Part of a small language model's weights: MLP 768 SwiGLU, untied embeddings.
MLP neurons of a small language model. Each row is named by its layer, matrix (gate and up: input weights; down: output weights) and neuron, and shows model dimensions 288-383. Each number is 128 + 24 x the weight over its row's rms, rounded and kept within 0 to 255. A neuron's up and down rows have the sign that makes its largest values positive.
Before each neuron's rows, "fires on" lists the tokens most often at its 100 highest values on Wikipedia text that the model never trained on.

fires on: " that", " tell", " learn", "es", "er", "s"
L2.gate253 [131  83 125 148 116 130  90 143  85  98 160 175 147 126 105 114 100 143 100 114 124  99 121 144 147  60 111 134 105 114 138 132 122  74 136  96 135 157 143 105 108 109  73 132 161 110 153  96 103 116 139 124 133 101 122 121 186 144 139 159 146 141 165 133 118  61 121 158 110 113 151  83 112 131 127  95 107  68 114 123 124 135 144 115  85 163 127  78 127 123 136 161 124 116 152 106]
L2.up253 [144 180  84 123 148 138 126 152 140 121 127 135  99 120 137  97 118 111 101  97 151  67 159 154 123  98 127 100 187 134 104 126  83 134 117 127 155  89 157 120  63  96  93 131 138 142 145 158 139 153 153 150 124 156 106 120 125 178  96 140 141 137 112 112 137 151 121 146  96 101  96 133 165 153  84  98  43 101 104  97 166 136  89 126 116 150 148 150 158 122 122  97 119  99 161 138]
L2.down253 [ 72 164 114 171 157 120 106 117 110 166 151 172 127 157  83  82  97 104  94 142  96 129 119 117  99 137  89 123 130 131 110  95  79 125 115  59 105 138 120  86 129 161 100 139 116 118 144 132 103 132 125 153 125 160 137 160 144 113 152 158 158 132 135 108 111 124 139 134 110 100 114 108 151 139 117 119 124 119 151 124 138 164 149 127 119 143  98 118  93 119 130 138 110 130 133 147]

fires on: "u", "l", "ch", " D", "f", "a"
L2.gate110 [154 121 106 114 133 141 140 108 200 134 153  97  94 120 130 165 140 121 130 153 114 143 133 151  92 119 104 157 135  87 112 153 149 102 101  84 155  95 145 140 146 179 115 113 151  96 167 101 116 120 133 106 124 150 131 145 123 102 118 159 115 169 151 110 165 141 120 179 173 158 124 129 111 149 123  97 158 164 142 119 144 108 105 132  91 150 118 105 140  98 133 110  68 130  92 133]
L2.up110 [130 153  86 132 145  83 146 169 133  94  93 151 123 124 166  98 173 150 103 144 128 143 146 172 110 127 129 145 180 139 116 136 130 112 141 129 149 136 159 118 127 164  97 159 111 138 102 118 118 128 142 147 149 143  96 119 117 133  98 129 138 128 103 107 183 106 130 133 140 107  93 167  97 115 104 113 156 137 148  70 133 119 126 129  48 169 107 156 113  82 146 167 122 163 130 117]
L2.down110 [141 128 142 113 133 135 135 124 158 155 101 129 135 157 151 109  95 124 157  92 145  69 163 108 129 136 102 142 110 145 123 132 129 144 156 150 141 147 147 156 121 192 162 111  83 117 147  67 127 150 119 172  87 128 104  98 127 145 148 115  87 147 129 111 139 131 152 128 132  96  92 145 105 127 106 153 124 147 142 113 126 125  63 113  91 165  79 141  88 109 110 112  89 187 166 143]

fires on: " The", " A", " In", " At", " As", " So"
L2.gate415 [110  95  66  71 111 158  89  94 114 107 106 127 127 136 119 164 114 136 103 129 127  97 164 110 132 113 111 112 136 124 102 163 137 112 116 121 122 116  91 153 168 128  94 107 142 155 126 109 106 131 131  98  78 131 126 103 123 131 139 127 115 131 112 157 121 128 116 140 131 172 148 125  93 150 128 118 103  94 109 119 109 106 150 137 141 139 138 137 166 108 153 172 137 132 102 114]
L2.up415 [107 121 110  96 111 169 133 147  96 144  90 132 139 123 133 133 163 124  97 124 132 120 121 136 160 174 147  92 133 105 142 118 139 136 154 110 124 115 114 165 175 100 134 115 130 120  97 169 103 130 131 136 102  97 129 140 100 118 138 138 112 137 142  94 129 128 126  97 125 120 103 170 139 150 155 133 123 152 100 148 161 146  91 175 169 135 135 132 148 135 145 144 124 144 132 134]
L2.down415 [180 151 129 120 127 123 151 108 130 111 103 144 102 153 142 165 135 149 135 125 137 136 105 137 133 126 120 122 113 138 126 152 153 143 135 207 127 152 138 171 125  71 117 140 152 130 110 126 138  64 146 126 106 144 130 132 116 138 155 140  97 149 128 141 153 182 120 170 108 180 152 139 120 121 156 176 111 122 107 161 100 120 141 173 134 132 103 121 152  92 109 144 157 166 128 138]

fires on: "s", "es", "ly", " number"
L2.gate235 [124 141 126 139 118 124 122  99  93 132 118 135 143 145  81  91  86  50 164 184 115 102 114 112 116 106  93  98 144 127 149  87 121  86  85 108 135 133 118 110 107  83 102 137 150  99 128 171 150 136 174  97 144 153 105 129 184 109 158 166 129 118 117 141  73 124  91 109 145 176 121 104 153 121  87 102 182  88  72 138 110 131 121 137 110 128 154  99 169 119 112 111  71 166 150 158]
L2.up235 [122 115 125 167 136 144 119  78 124 111 107  88 143 169  75 139  90 139 117 170 112 109 114  79  77  96 125  84 141 142 129 149 118 134 134 142 150 137 121 119 157 153  96 114 154 128 150 151 153 140 119 130 117 132 142  97 174 123 193 149 151 137 127 118 117 123 144 141 152 127 225 104 140 153 137 103 138 136 149 142 148 135 102  72 113 127  93 142 143 146  99 140 123  99 130 116]
L2.down235 [114 181 148 123  97 154 100 155  98 142 142 155 128 117 190 120 123 122 123 133 124 141 163 131 160 113 155 104 119 125  86 108 112 119 115 100 110 135  97 109 175 151 126 136 132 128 108 122 126 190 131 118  88 159 129 102 113 123 162  95 138 135 131 155 143  87 141 168 127 128  79 100 148 145  99 142 140 120 136 171 125 130 134 150 130  89 149 132 121 147  82 115 107 131 118 132]

fires on: "ch", " and", "th", "t", " of", "c"
L2.gate492 [141  63 140 120 140 153 137  86 161 135 152 108 127  66 154 110 144 135 125 153 148 144 118 116 115 138 121 134 175 137  97 130 107 131 107 108 101 192 130 147 145 153 153 121 104  82 165 103 100 120 108 100 143 101 101 136 116 108 139 137 149 146 111 162 153 136 110 121 110 167  62  73 128 155 135 120 115 137 138 133 137 119 142  93 105 159 173 159 130 138 148  95 127  92  85 126]
L2.up492 [133 118 118 119 138 133 116 129 134 153 111 131  91 136  88 126 115 116 125  90 106  85 132 140 104 129 148  97 120 116  67 123 107 146 116 100 142 145  86 177 181 155 125 138 147 122 130 134  81 135 112 103 116 114 156 146 148 152 108 123 104 165 142 134 109 151 149 116 116 108 161 120 126 114 143 135  89 165 109 146  95 115  96 129 160 117 125 147 140 103 123 127 131 106 145 118]
L2.down492 [ 74 119 138 119 116 168 119 139 117  46 139 157 139 112 124 146 101 170  94 118 164 118 142 117 107 129 131 113 174 119  80 115 100 102  94 113 131 173 137 146 139 123 109 144 121 165 139 120 136 142 135 131 108 150 129 152 116 127 107 151 151 123  77 172 115 113 118 124 113 149 160 131 121 117 156 114 102  93 134 121 125 134  84 146 146 167 122 135 129  92 132 117 126 144  97 168]

fires on: " he", " she", " \"", " She", " were", " a"
L2.gate236 [114 132 186 117 126 123 146 114 117 157 104 116 155 104 109 101 125 129  80 130 143 162  93 120 154  99 145 113 130 135 105 114 114  92  83  90 117 137 142 148 134 162 155 170 118 147 162 139 104 181 115 101 147 119 103  76  88  91 145 154 148 176 148 159 103  98  98 133 151 175 155 123 108 128 130  82 146  89  93  95 169 106 127 110  95 157 162 146 178 121 145 139 129  91 106 131]
L2.up236 [ 50 126 160 124 105 123 134 139 104 132 133 112  75 146 158 131 120 171 148 184 141 148 118 108 178 132 115 109 134 132 117 120 126 132 122 155  93 124 129 116 103 119 135 104 118 122 149  85 142 154 126 104 116 117 118 137  99 142 137 108  95 143 112 154 132 144 135 109 148 123 119 115  99 108 136 117 129 158 136  81 147  88  90 116 115 196 146 180 143 134 109 136 182 146 126 121]
L2.down236 [  0  89  92 128 129 126 136 135 139 125 121 114  93 162 125 134 125 131 137 130  76 121 114 146  85 146 120 132  85 138 154 126 131 171 135  80 129 124  78 119 110  64 117  95 122 130 100 107 152 132 126 138 162 105 142 175 141 148 132  86  90 117 109 100 142 151 144 150 110 121 140 105 127 136 107 179 125 135 147 123 108 115 146 130 143 120 114 103 113 147  23 137 146 175 163 164]

fires on: "s", "st", "val", "lo", "ly"
L2.gate582 [147 118 140  63 132 141 144 130 160 151  99 175 154 144 155 130 135  79 115  72 132 104 144 138 112  80 142 158 112  96 107 121  96 104 113 128 141 139 107 117 139 112 120 106 140 138 124 128 147 181 147 120 156  85 120 157 146 150 125 141 156 151 130  82 113 148 130 177 106 178 165 105 121 119 110 130 105  79 110 141 181 129 151 124 145 113 146 148 127 115 137 146 111 112  95 147]
L2.up582 [151 168 155  91 177 158 103 161 142 156 127 132 147  90 106  75 118 161 178  86 143 112 113 129 139 115 142 104  80 127 127  82 118 100 136 100  90 182 160 148 169 119  95 135 165  91 134 122 139  85 133 160 132 151 151 136 124 149  82 138 147 154 116 141 146 157 100 143 115 125 114 137 131 117 155 109 119 142 147 116 144 157 166 121 131 112 105 135 144 109 132 151 100 108 130 146]
L2.down582 [183 119 135 140  56 111 139 145 125 113 125 137 110 132 124  88 130 135 155 133 100 113 124 155 139 156 104 125 114 134 131 109 118  79 172 189 104 153 151 117  98 126 140 112 171 132  86 150 126 136 104 126 150 119 133  91 116 144 115 134  89 156 122 141 159 125 136 118 127 159 133 111 116 108 167 135 125 128 125 114 110 128 108 166  96  65 151 146 111 136 104 174 121 105 140 147]

fires on: ".", "na", "ica", "es", "a", "nes"
L2.gate669 [151 103 107 119 136  85 156 144 115 130  95 150 120 101 149 138 129 137 111 125 123 103 135 118  97  86 114 122 120  96 122 127 104 142 117 138 150  94 103 154 117 126 121 143 116 148 124 125  96  96 134 173 131  92 109  96 120 127 151 101 165 149 119 143 142 172 113 171 134 171 125 136 123 128 105 147 103  95 102 162 106 109 129 120 125 131 147 114 122 122 109 144 113 154 122 132]
L2.up669 [141 112  98 166  93 132  99 114 120 126 139 144  69 111 122 102 142 114 157 145 149  92 146 130  95 119 120 181 121  97 123 172 131 134 132 129 109  96 130 135 104 151 107  84  87 172 141 138 126 136 155 117 128 128 114 146 113 132 145 166 121 146  90 111 121 117 139 132 123 113 190 136 129  70 104  99 126 149 141 138 171 169 133 119 186 119 114 100  91 135 131 142 148 130 135 151]
L2.down669 [156 141 112 115 109 133 124 132 123 127 126  94 130 104 158 118 146 149 128 157  97 154 117 107  96 141 103  86 150  90 109 130  89 154 109  68  79 135 157 131 136 117 125 119  96  96 102 120 148 141  96 111  99 115 163 146 173  91 111  96 120  99 138 123 142  98 139 142 115 120 137 151 113  66 115 145 104 142 130 144 136 107 145 132 119  91 129 126 128  91 185 174 101 181 133 119]

fires on: "n", "e", "can", "ac", " Chinese", "on"
L2.gate104 [133 125 136 132 132 126 111 148 157 111 132 143 122  93 121 123 158 113 125 118 171 151 120 152 122 132 104 121 130  77 131 132  99 120 124 143 121  83 155 160 131 136 131 138 118 100 147 136 120 156 137 146 147 114 156 132 156 140  82 153 112 146 153 136 134  99  79 124 147 130 137 134 117 141 119 137 146 149 132  78 128  91 142 137 159 106 129  98 139 165 129 131 152 107 184 139]
L2.up104 [137 136 144 134 106  86 123 147  94 169 165 112  95 140 118 137  88 125 110 124 159 150  59 136 149 154 133 131  99 127 107 122  98 112 110 140 103 122 137 135 140 144 128 120  92 151  90 130 126 152 151 120 158 111 116 132 176 104 101 101  95 167  95  97 111 120 150  94 145 137  95 159 131 147  76  74  95 130  92 148 140 114 148 166 160 103 110 118 108 156 128 117 117 120 112 132]
L2.down104 [ 30 143 162 158 137 124 162 142 155 137 138 137 107 128 112 187 134 101 100  85 140 163 146 138 152 139 120 117 120 153 130 135 104  97  97 190  90 131 164 163 115  96 120 107 124 100 103 118 128 147 149 136  97 116 148 130 119 116  94 100 146 115 127 104 126 115 179 128 141  58 115 121 131 116 140 119  98 167 132 156 121 121 129 182 145 127  87 105 109 168 108 147 136  99 107 121]

fires on: "or", " or", "=", "in", " called", " para"
L2.gate649 [134 112 156 135 121 183 137 114 104 136 144 102 151 146  77 102 150 147  96 118 126 150 130 134 123 119 133  97 139 151 123 125 117 107 134 134 128 167 118 153 170 148 129 124 151 119 158 138 170 144  96 122 148 123 117 127 112  97 130 126 119 123 102 137  91 110 136  97  96 100 133 110 186 141 165 113 145 133 116 135 129 141 138 109 125 133 173 145 189  80 140 163 133 104 141 161]
L2.up649 [108 132  88 142 126 117 116 169 118 133 158 123 173 110 139 135 131 145 119 116 131 133 122 113 150 157 112 129 146 159 100 148  90 109 115 105  99 163  93 134 151 111 117 118 132 141 125 127 130 161 119 152 100 146 159 161 147 128 106  78 121 149 114 187 104 119 122 109 137  85 127 178 149 139 129 147 151 103 137 108 137 101 153 115 174 116 159 137 144 143 169 174 112 121 135 144]
L2.down649 [ 36 135 144 118 135 114 148 127 129 101 146 110 158 104 113  81  95 147 165 136 134 137 143  89 138 125 145 150 152 107  91 125  97 131 104  87 110 139 107 132 151 160 114 110 144 163 135 147  99 139 157 120 128 172 124 129 144 124 121  70 132 173 131 169 105 127 152 129 101 108 133  87 135 121 125 135 117 130 164 114 154 129  96 149 138 135 167 121 114 132 128 122 115 106  92 148]

fires on: " in", ",", " to", " by", " on", "."
L2.gate687 [125 132 110 104 143 157 152 100 112 135 139 123 134 125 105 127 119 102 145 106 128  95 123 157 135 117 120 124 135  97  96  85 115 138 105 134  77 143 134 172 133 182 120 130 119 127 143 138 160 101 127  96 121 137 116  85  99 104 101 120  97 126 126 165 111 143 115  98 131 123 167 138 146 126  91  36 130 118 124 166 102 114 161 134 175  93 144 106 163 111 163 111 129 129 180 148]
L2.up687 [153  74 149 153 127 131 106 116 136 155 125 114 108 137 132  94 156 102 116 118 135 116 122 127 127 150 175 121 147 137 169 107 133 133 121 131  81 128 111 120 137  90 122  97 118 114 123 108 149  92 159  65 103 127 106  92 165 140 142  86 117 125 110  99 155 146 108 121 151 118 123 107 117 113 113  92  80 138 160 151 145 139 105 114 155 145 140 130 147 120 106 174 158 171 105 128]
L2.down687 [156 103 148 139  82 130 114 121 168 119 102 137 155 127 165 165 119 155 156 121 125 162 143 140 139 102 139 134 127 123 115 167 117 105  92  60  95 166  91 134 102 156 138 125 126 108 169 134 124 135  87  99 138 118 126 111 145 115 140 149 124 142 132 133 147 145 136 133 119 117 168 113  95  96 122  78 110 110 154 153 113 129 102 115 139 123 138 146 162 153 116 140  86  93  95  82]

fires on: " |", "a", "al", "dra", "lan"
L2.gate531 [113 121 134 159 145 100  77 151 149 134 132 132 120 128  88 141 161 142 119 130 170 108 159 109 116 134 117  98 124 153 134 133 129 104 114 102 147  98 111 152  79 103  88 157 156 143 126  90 149  99 118 173 109 147 158 122 132 139 129 157  95 132 129 110 140  91 127 171 146 135 144 161 143 141 101 140 160 107 165  97 100  87 128 149 136 124 137 128 117 115 161 136  87  92 102 139]
L2.up531 [147 140 145 125 155 170 172 147 114 147  96  86 140 138 101 125 130  50 122 155 135 104 134 104  93 123 151  85 111 110 133 118 126 131 139 139 150 141  85 123 204 200  62 147 129 130 146 140 113 124 126 135 124 102 125 138 122 120 167 122 144 112 166 146 152 114  95 109 130 104 106 137 170  87  85 137 121 129 106 126  94 129  97 149 136 137 115 157 124  81 144 152 142 147 142 163]
L2.down531 [156 104 151 122 132 103 105 133 125 121 167 166 148  87 114 137 132 133 107 107  98 124 129 123 151 167 109 136 165 141 112 155 101 139 162 136 150 124  82 140 114 107 116 133 156 142 132 134 154 111 126 120 115 133 128 131 155 138 105 140  89 140 132 146 125 119 151 121 159 129 133 141 181  71 105 112 138 126 130  88 110 150 102 112 133 129 127 110 120 134 178  96 136 108  96  88]

fires on: " in", " of", " or"
L2.gate759 [139 100 153 111 153  78 157 127 140 112 131 173 112 158  96 133 149 109 129 129 142 135 127 159 110 108  92 116 119 154 144 115  86 110 130 107 140 141 112 114 117 126 105 135 144 117 129 102  87 147 162 125 153 141  97  89 124 122 162 130  99 100 111 158  93 120  71 131 108 157 117 106 134 132 123 144 180  89 116  76 151 111 119 117 107 129 175 101 128 103  99  95  88  88 110 147]
L2.up759 [120 110 122 181 111 125 120 134 116 167 129  93 137 120  91  97 151  98 152 151 123 133 167  92 129 109 105 119 105 177 143 112 162 121 123 107 140 134 117 147 175 139 116 162  99 117  95 148 123 131 146 113  88 123 153 109  88  93 158 103 113 102 102 138  78  84 122 100 151 150 106 179 136 172 143 117 127 126 126 146 153 124 160 147 163 146 152 142 101 159 144 132 110 114 102 148]
L2.down759 [ 95 104 125 152 110 156 133 142 152  82 113 152 103 151  92 113 138 111 135 115 142 144 113 140 152 147 112 131 164 117 114 135 123 145 154 140 118 148 112 113 124 103 107 172 126 123 141 142 108 131 156 161 125 132 105 148 142 134 106  97 136 132 110 121  90 146 112 101 125 153 121 144 127 161 176 131 165 114 129 143 140 154 138 183 149 165 139 109 102 135  74 135 126 118 169 157]

fires on: "c", " |", "ci", "a", " National", "]"
L2.gate713 [122 147  81  76 132 169 135 149 156 122 111  90 133 112 138 142 138 117  99 143 126 164 136 147 104 141 136 121  91 124 154 136 114 136 153 111  75  92 179 111 114 132 111  86 129 122 127 124 133 144 156 123 103 161 139  90  96  95 128  96 140 108 139 113 124 137 163 110 168 141 131 132 132 152 138 127 171 141 126 129 132 123 131 140 151 119  96 145 154 132 123 176 118 111 168  96]
L2.up713 [104 135 118 126 118 187 160  98 150 151 106 163 121  84  90 149 158 123 126 176 122 144 115 140 126 145 151 134 119 140 115  80 135  79 150 119  90 136 118 132 145 180 119  98 114  76 131  95 115 123 168 162 101 140 151 111 123 117 127  87 127 100 112 126 157 115 126 120 139 137 136 132 143 118 111  96 143 148 188 106 126 122 135 133 119 115 103 102  76 108  99 155 131 137 164 139]
L2.down713 [114 136 171 149 110 109 101 118 123 124 134 133 164 121 133  79 137 123  81 126 163 113 176 122 160 151  89 142 146 117 116 128 115 106 109 122 148 118  99 144 139  98 155 154 119 157 130 171 115 111 122 123 134 154 164 137 119 113 132 175  88 161 184 110 109 164 145  98 160 120 152 131  73 116 122 137 122 108 112 156  89 113 113  75 126 119 137 109 178 125  78  94 107  75 106  90]

fires on: "ci", "s", "e", "er", "ff"
L2.gate111 [161 136 132  92 128 108 117 115 166 115 119 153 145 135 140 115 166  83 138  99 122 133 156 153  98 112 134 134 104  93 154 112  77  74  97  96 178 107 111 175 106 149 129 154 121 165 169 148 129 154 137 130 149 119 112 133 137 109 151 121 105 147 129  92 120 153  89 152 119 167 122 128 143 104 137 138 147 114 112  98 144  98 153 120 107 112 132 138 131 146 148 118 115  89 127 110]
L2.up111 [119  74 116 119 154  96  93 105 111 125 125  71 116  93  93  85 131 138 168 115 130 123 129 123 144 122 145 151 155 131 164  96 112 125 131 133  92 128 156 145 104 134 148 106 175 106 148 115 144  89 105 143 148 142  94 154 117 125  71 157 106 118 126 130 165 100 144 126 148  84 123 127 108 157 119 114 102 155 160 117 134 124 143  76 115 118 107 137 104 120 126  98 129 125 137 101]
L2.down111 [ 84  85 137  97 124 166  97 118 154 114  97 106 122  77 120 120 158 132 117 126 146 130 115 142 133 144 135 136 113 116 162  83 163 153 162 182 102 143 132 141 133  94 127 128 132 121 101  68 141 116 133 137 114  96 144 156 136 172 115 180 118 133 165 166 131 136 123 151 139 156  98  86 137 161 157  98 113 174 162 135 178  97 136 105 128 165 124 132 140  93  59 148 137 136 180 162]

fires on: " and", " (", "st", "s", "han"
L2.gate337 [138 127 161  55 142 128  82 111 133 126 128  99 161 124 101 125 153 115 115 135 139  90  87 124  73 110 157 130 130 139 107 142 109 121 101 137 105 152 110 141 100 118 123 110 149 141 153 121 152 152 151 142 148 108 147  73 144 140 119 107 128 173 123  80 119 159  73 117 137 146 112 101 143 130 126  99  98 140 110 143 121 132 156 120 138 103 163 152 136 147 144 119 122 156 109 204]
L2.up337 [140 114 152  64 121 130 147 126 113 141 140 145  89 157 118 136 158 179 170 126 171 130 150 132 139 131 105 133 119 120 118  85 153 144 160 127  84 106 107 119 109  97 141 112 163 140 110 110 114 120 123 142 112 120 189  92 103 118 114 160 100 174 106 149 124 127 155 135 148 148 113 135 121 124 131 118 136 119 115 130 164 117 175 131 101 109 161 165 135 140 153 139 133 138 145 152]
L2.down337 [176 167 147 115 111 130  84 123 138 108  98 164  97 123 132 118  74 106 124 109 104 135 143 119 134 159 125  90  96 150  95 152 126 157 109 167 101 141 150 142 122 155 146 163 133 148  95 100  89 151 120 156 104 106  98 140 151 109 139 144  73 154 142 143  94  96 136 136 116 120 127  96  90 136 134 114 100  91 105 140 105 133  93 106 154 131 100 117 126 125 164 133 148 160 105 140]

fires on: " after", " After", " following", "After", ",", " during"
L2.gate360 [119 129 135 119 122 142 116 101  70 110 130 136 140 105 108 111 109 118  62 102 117  94 138 105 129  88 118 142 157 109 128 124  73 144 130 137 105 126 167 157 148 139 131 113 139 111 130  98 121 127 125 143 182 122 126 109 116 121 131 111 158 115 181 139 133 151 102 124 135 168 147 122 121 148 111 102 143 140 126 145 155 142 136 142 124 137 129  87 181 126 110 135 105 124 101 159]
L2.up360 [ 92 140 146  99  81  99  81 105 100 123 126 151 128 130 110 106 116 146 108 135 122  96 115 102 150 107 158 129 102 122 126 131  89 158 100 147 140 119 134 134 146 138 106 100 146 124 135  84 119 136 167 123 134 123 111 107 148  92 147  99 120 121  95 121 118 153  94 113  97 164 121 129 120 121  93  88 115 139 152 138 157 148 118 160 128 131 122 132 184 115  86 152 120 134  67 130]
L2.down360 [  0 135 139 121  99 110 114 100 130 129 116 126 113 130 118 119 123 125 129 132 129 130 131 125 115 133 139 138 120 109 132 116  84 126 129 200 124 119 137 146 116 129 106 138 129 122 141 131 139 131 100 138 135 114 128 139 126 106 142 121 158 137 144 121 140 135 122 130 135 132 135 116 132 131 115 115 116 119 125 121  98 133 132 122 120 131 140 101 143 125   0 128 115 110 121 129]

fires on: ".", "en", "ly", "al", "es"
L2.gate396 [148 147 118 171 152  95 125 169 110 155 122 135 148 127  87 111 117 131 117 133 116  92 122 109 115  91 113  70 145  97 116 148 120 143 101 133 112 139 162  96 157 171 114 159 109 133 114 141 134 142 109 143 130 124  59 135 134 121 164 116 168 132 121  97 141 121  98 132 105 140 137 112  84  84 120 112 124 137 122 144 123 133 135 199 122  88 129  93 111 128 168 133 114 144 105 136]
L2.up396 [130 119 111 150 127 100 161 121  83 131 116 119 127 114 126 168  75 135 134 133 128 145 151 114 113 114 139 101  86 114 147 134 150 127 134  89  78 108 130 113 130 109 132  92  87 137 125 101 166 128 116 124 112 123 105 154 173 178 125 137 131 126 149 145 128 133 174  95 135 169 132 113 143 136  99 138  79 156 151 157 112 176 170 136 128 125 140  99 123 130 116 118 102 133 180 123]
L2.down396 [197 114 152  96 157 147 114 184 126 162 150 148 117 151 120 137 103 139 108 151 128 123  69  97 112 117 124 142  91 188 147 146 122 133 119 114 174 108 124 148  76 106 163 109 127 120 137 141 166 121 144 121 135 134 112 138  98 115 136 121 140 104 113 141 109 144 151 156 105  69 122 129 117 177 110 122 129  94 157 123  95 138 123 123 147 144 130 128 132 116 169 169 134 135 123 111]

fires on: "er", "en", "e", "ed", "ep", "ing"
L2.gate625 [152 104 103 146  83 106  79 153 117 143  93 193 142 144 119 131 141 132  90 146 130  95 134 137  97 154 120 133 135 148 133 148  94 104 161 105 113 127 109 133 109 129 115 140 114 144 144 130 146 163 150 100 162 137 140 126 162 120 178 135 168 152 146 108 121 134 113 124  86 153  96 136 124 144 128 139 123 130 142  92 169 116 156 103 125 150 149  93 136 122 148 138 114  79 123 145]
L2.up625 [113  81 102 156 114 123 137 141 124 154 136 165  91 159  96 122  85 141 120 113 130  96 135 129 148 117 130 124  86 134 102 106 116 165 125 146 105 117  95 116  97 102 113 127 143 125 101 150  85 127 149 110 128 156 109 123 178 136  95  98 153 134 144 110 121 112 103 121 141 154 113 149  90 159 131 123 129 150  75 103 124 116 162 134 127 129 120  91 102 133 131 132 154 136 164 133]
L2.down625 [116 136  73 100 148 187 130  92 112 123 140 143 113 140 143 139 170 141 128 117  88 156 132 127 140 105 116 113 146 120 140 122 133 106 136 141  73 106 114  93  70 112 129 104 109 132  98 129 139 133 130 144 162 104 166  88 146 164 157 135 159  95  65 107 123  77 145 171 115 135 102 140 126 142 100 127 118 142 124 145 135  77 168 155 124 165 152 121 136 142 125 125 121  96 169 115]

fires on: "n", "can", "ac", "c", "or", "i"
L2.gate11 [163  91 138 162 129 137 135 112 105 149 124 122 137 125  93 137  80  80 130 120 125 185 103 108 108 146 100 135 146 100 135 153 108 120 145 123 139 111 139 120 170 122 106  73 108 114 128 147 126 140 154 151 131 146 179 126 112 149 175  99 101 139 135 141 113 161  88 117 119 138 112 141 166 110  93  82 150 102 106 155 101 148 153 113 134  95 132 152 119 124 190 118 134 104 158 156]
L2.up11 [105 154 132 152 143 144 108 170 127 137 134 160 124 116 113 170 109 157 113  83 111 126 110 153 101 129 110 137 117 113 134 141 126 123 126 136 111  90 175 153 138 128 125 135 157 134 140 125 135 154  98 126 111 150 133 131 168 149 134 122  96 179  90 119 104 116 140 142 122 109 117 145 132  83  97 148 123  85 109 120 131 132 161 147 194 129 121 116 134 112 102 167  98  84 117 124]
L2.down11 [ 98 125 194 120 148 134 145 132 134 140 135 120  97 118  90 151 153 107 113 106 102 103 132 164 172 148 100 146 123 156 118 135 150 127 127 145 124 114 144 114 122 215 111 117 149 146 167 105 128 152 126 144 130 148 108 147 126 139  68 110 154 149  78 147  99 104  95 135 150 109 113 141 129 135 142 121 125 111 150 154  88  92 150 138 154 137  97 115  87 144  98 127 151  98 144 118]

fires on: "m", "=", "al", "las", "mer", "it"
L2.gate745 [152 119  92  97 120 156 128  84 134 123 128  82 159 168  83 152 184 119 107 127 160 120 141  87  79 148 116 132 107 151 118 154 131 121 145 129 153 115 139 143 130 131 127 176 123  88 142 123 111 149 160 148 110 162 106 114  78  95 156 132 179 124 184 142 140 117 114  74 132 168 123 127 101 154  96 106 125 134 111 143 148 144 143  51 145 143 148 128 142  92 144 160 168 135  94 132]
L2.up745 [125 148  85 133 151 123 156 138 123 122 102  80 139 100 119 178 165 144  91 114 142  99 181  73 101 154 161  99 181 130  99 149 126 129 134 133 135 122 131 131 172 133 167  88 160 137 126 141 116 104 117 163 113 187 144 147 118 148 140  86 131 171 141 116  96 128 144 152 111 177 134 140 141 118 144 149 110 136 103 106 103  79 101  98 121 115 120 110 110 106 136 111 132 127 109 156]
L2.down745 [148 152 116 116 125 116 172 142 152 125 121 116 135 140 156 137 151 109 149 127 116 127 142 144 116 187 153 130 116  86 153 127 151 139 142 199 147 154 149 130 154 106 113 109 150 109 149 132  87  85 127 194 140 147 132 132 122 149 169 135 152 120 116 117 125  94 110 132 156 157 184 106 102 113 142 131  95 112 167 109  73 172  88 130 155 142 112 116 130 129 110  98 126  93 107  97]

fires on: " in", " on", " for", "m", "ber", "le"
L2.gate594 [118 111 104 133  80 150 138 154 103 135 136 147 119 101 138  95 118 167 109 114 139 138 127  89  93 139 122 131 106 121 105 142 133 150 116  81 117 126  87 138  83 113 122 112 111 126 127  60 152 152 142 101 169 140  88  91 100  77 139 120  85  67 136 110 180 123 114 132 124 138 101 113  86 126 122 148 105 136 137 160  85 167 142 142 106 140 128 125 122 142 113 132 105 124 108 148]
L2.up594 [123 126 118 105 145 161 106 119 147 167 120  95 110  65 116 152 173 151 108 108 152 105 110  75 135 127 101 149 147 143  99 131 165 153 122 161  92 112 146 136 134 154 143 137 123 101 143 137 123  86 139 111  97 114  95 109 121 109 111  89 147 152 126 101 132  88 161 132 174 149 143 126 103 115 113 101  96 125 121 130 113 108  90 139 155 104 163 143 135 121 135 118 182 148 118 173]
L2.down594 [192 110 114 165 130 111  99 120  92 103 133 131 147 135 129 128 109 202 107 157 142 136 156 127 156  90 144 112 133 138 126 125 146 121 109  66 116 147 130 144 130 153 130 154 167 146 113 109 118 142 152 126 120 101 130 111 129  84 133 161 148 109 102 152 118 127 193 132 164 112 151 127 154 161 108 118  77 122 157 128 112 110 120 121 128 110 123 146 109  98 162 117 162 156 113 126]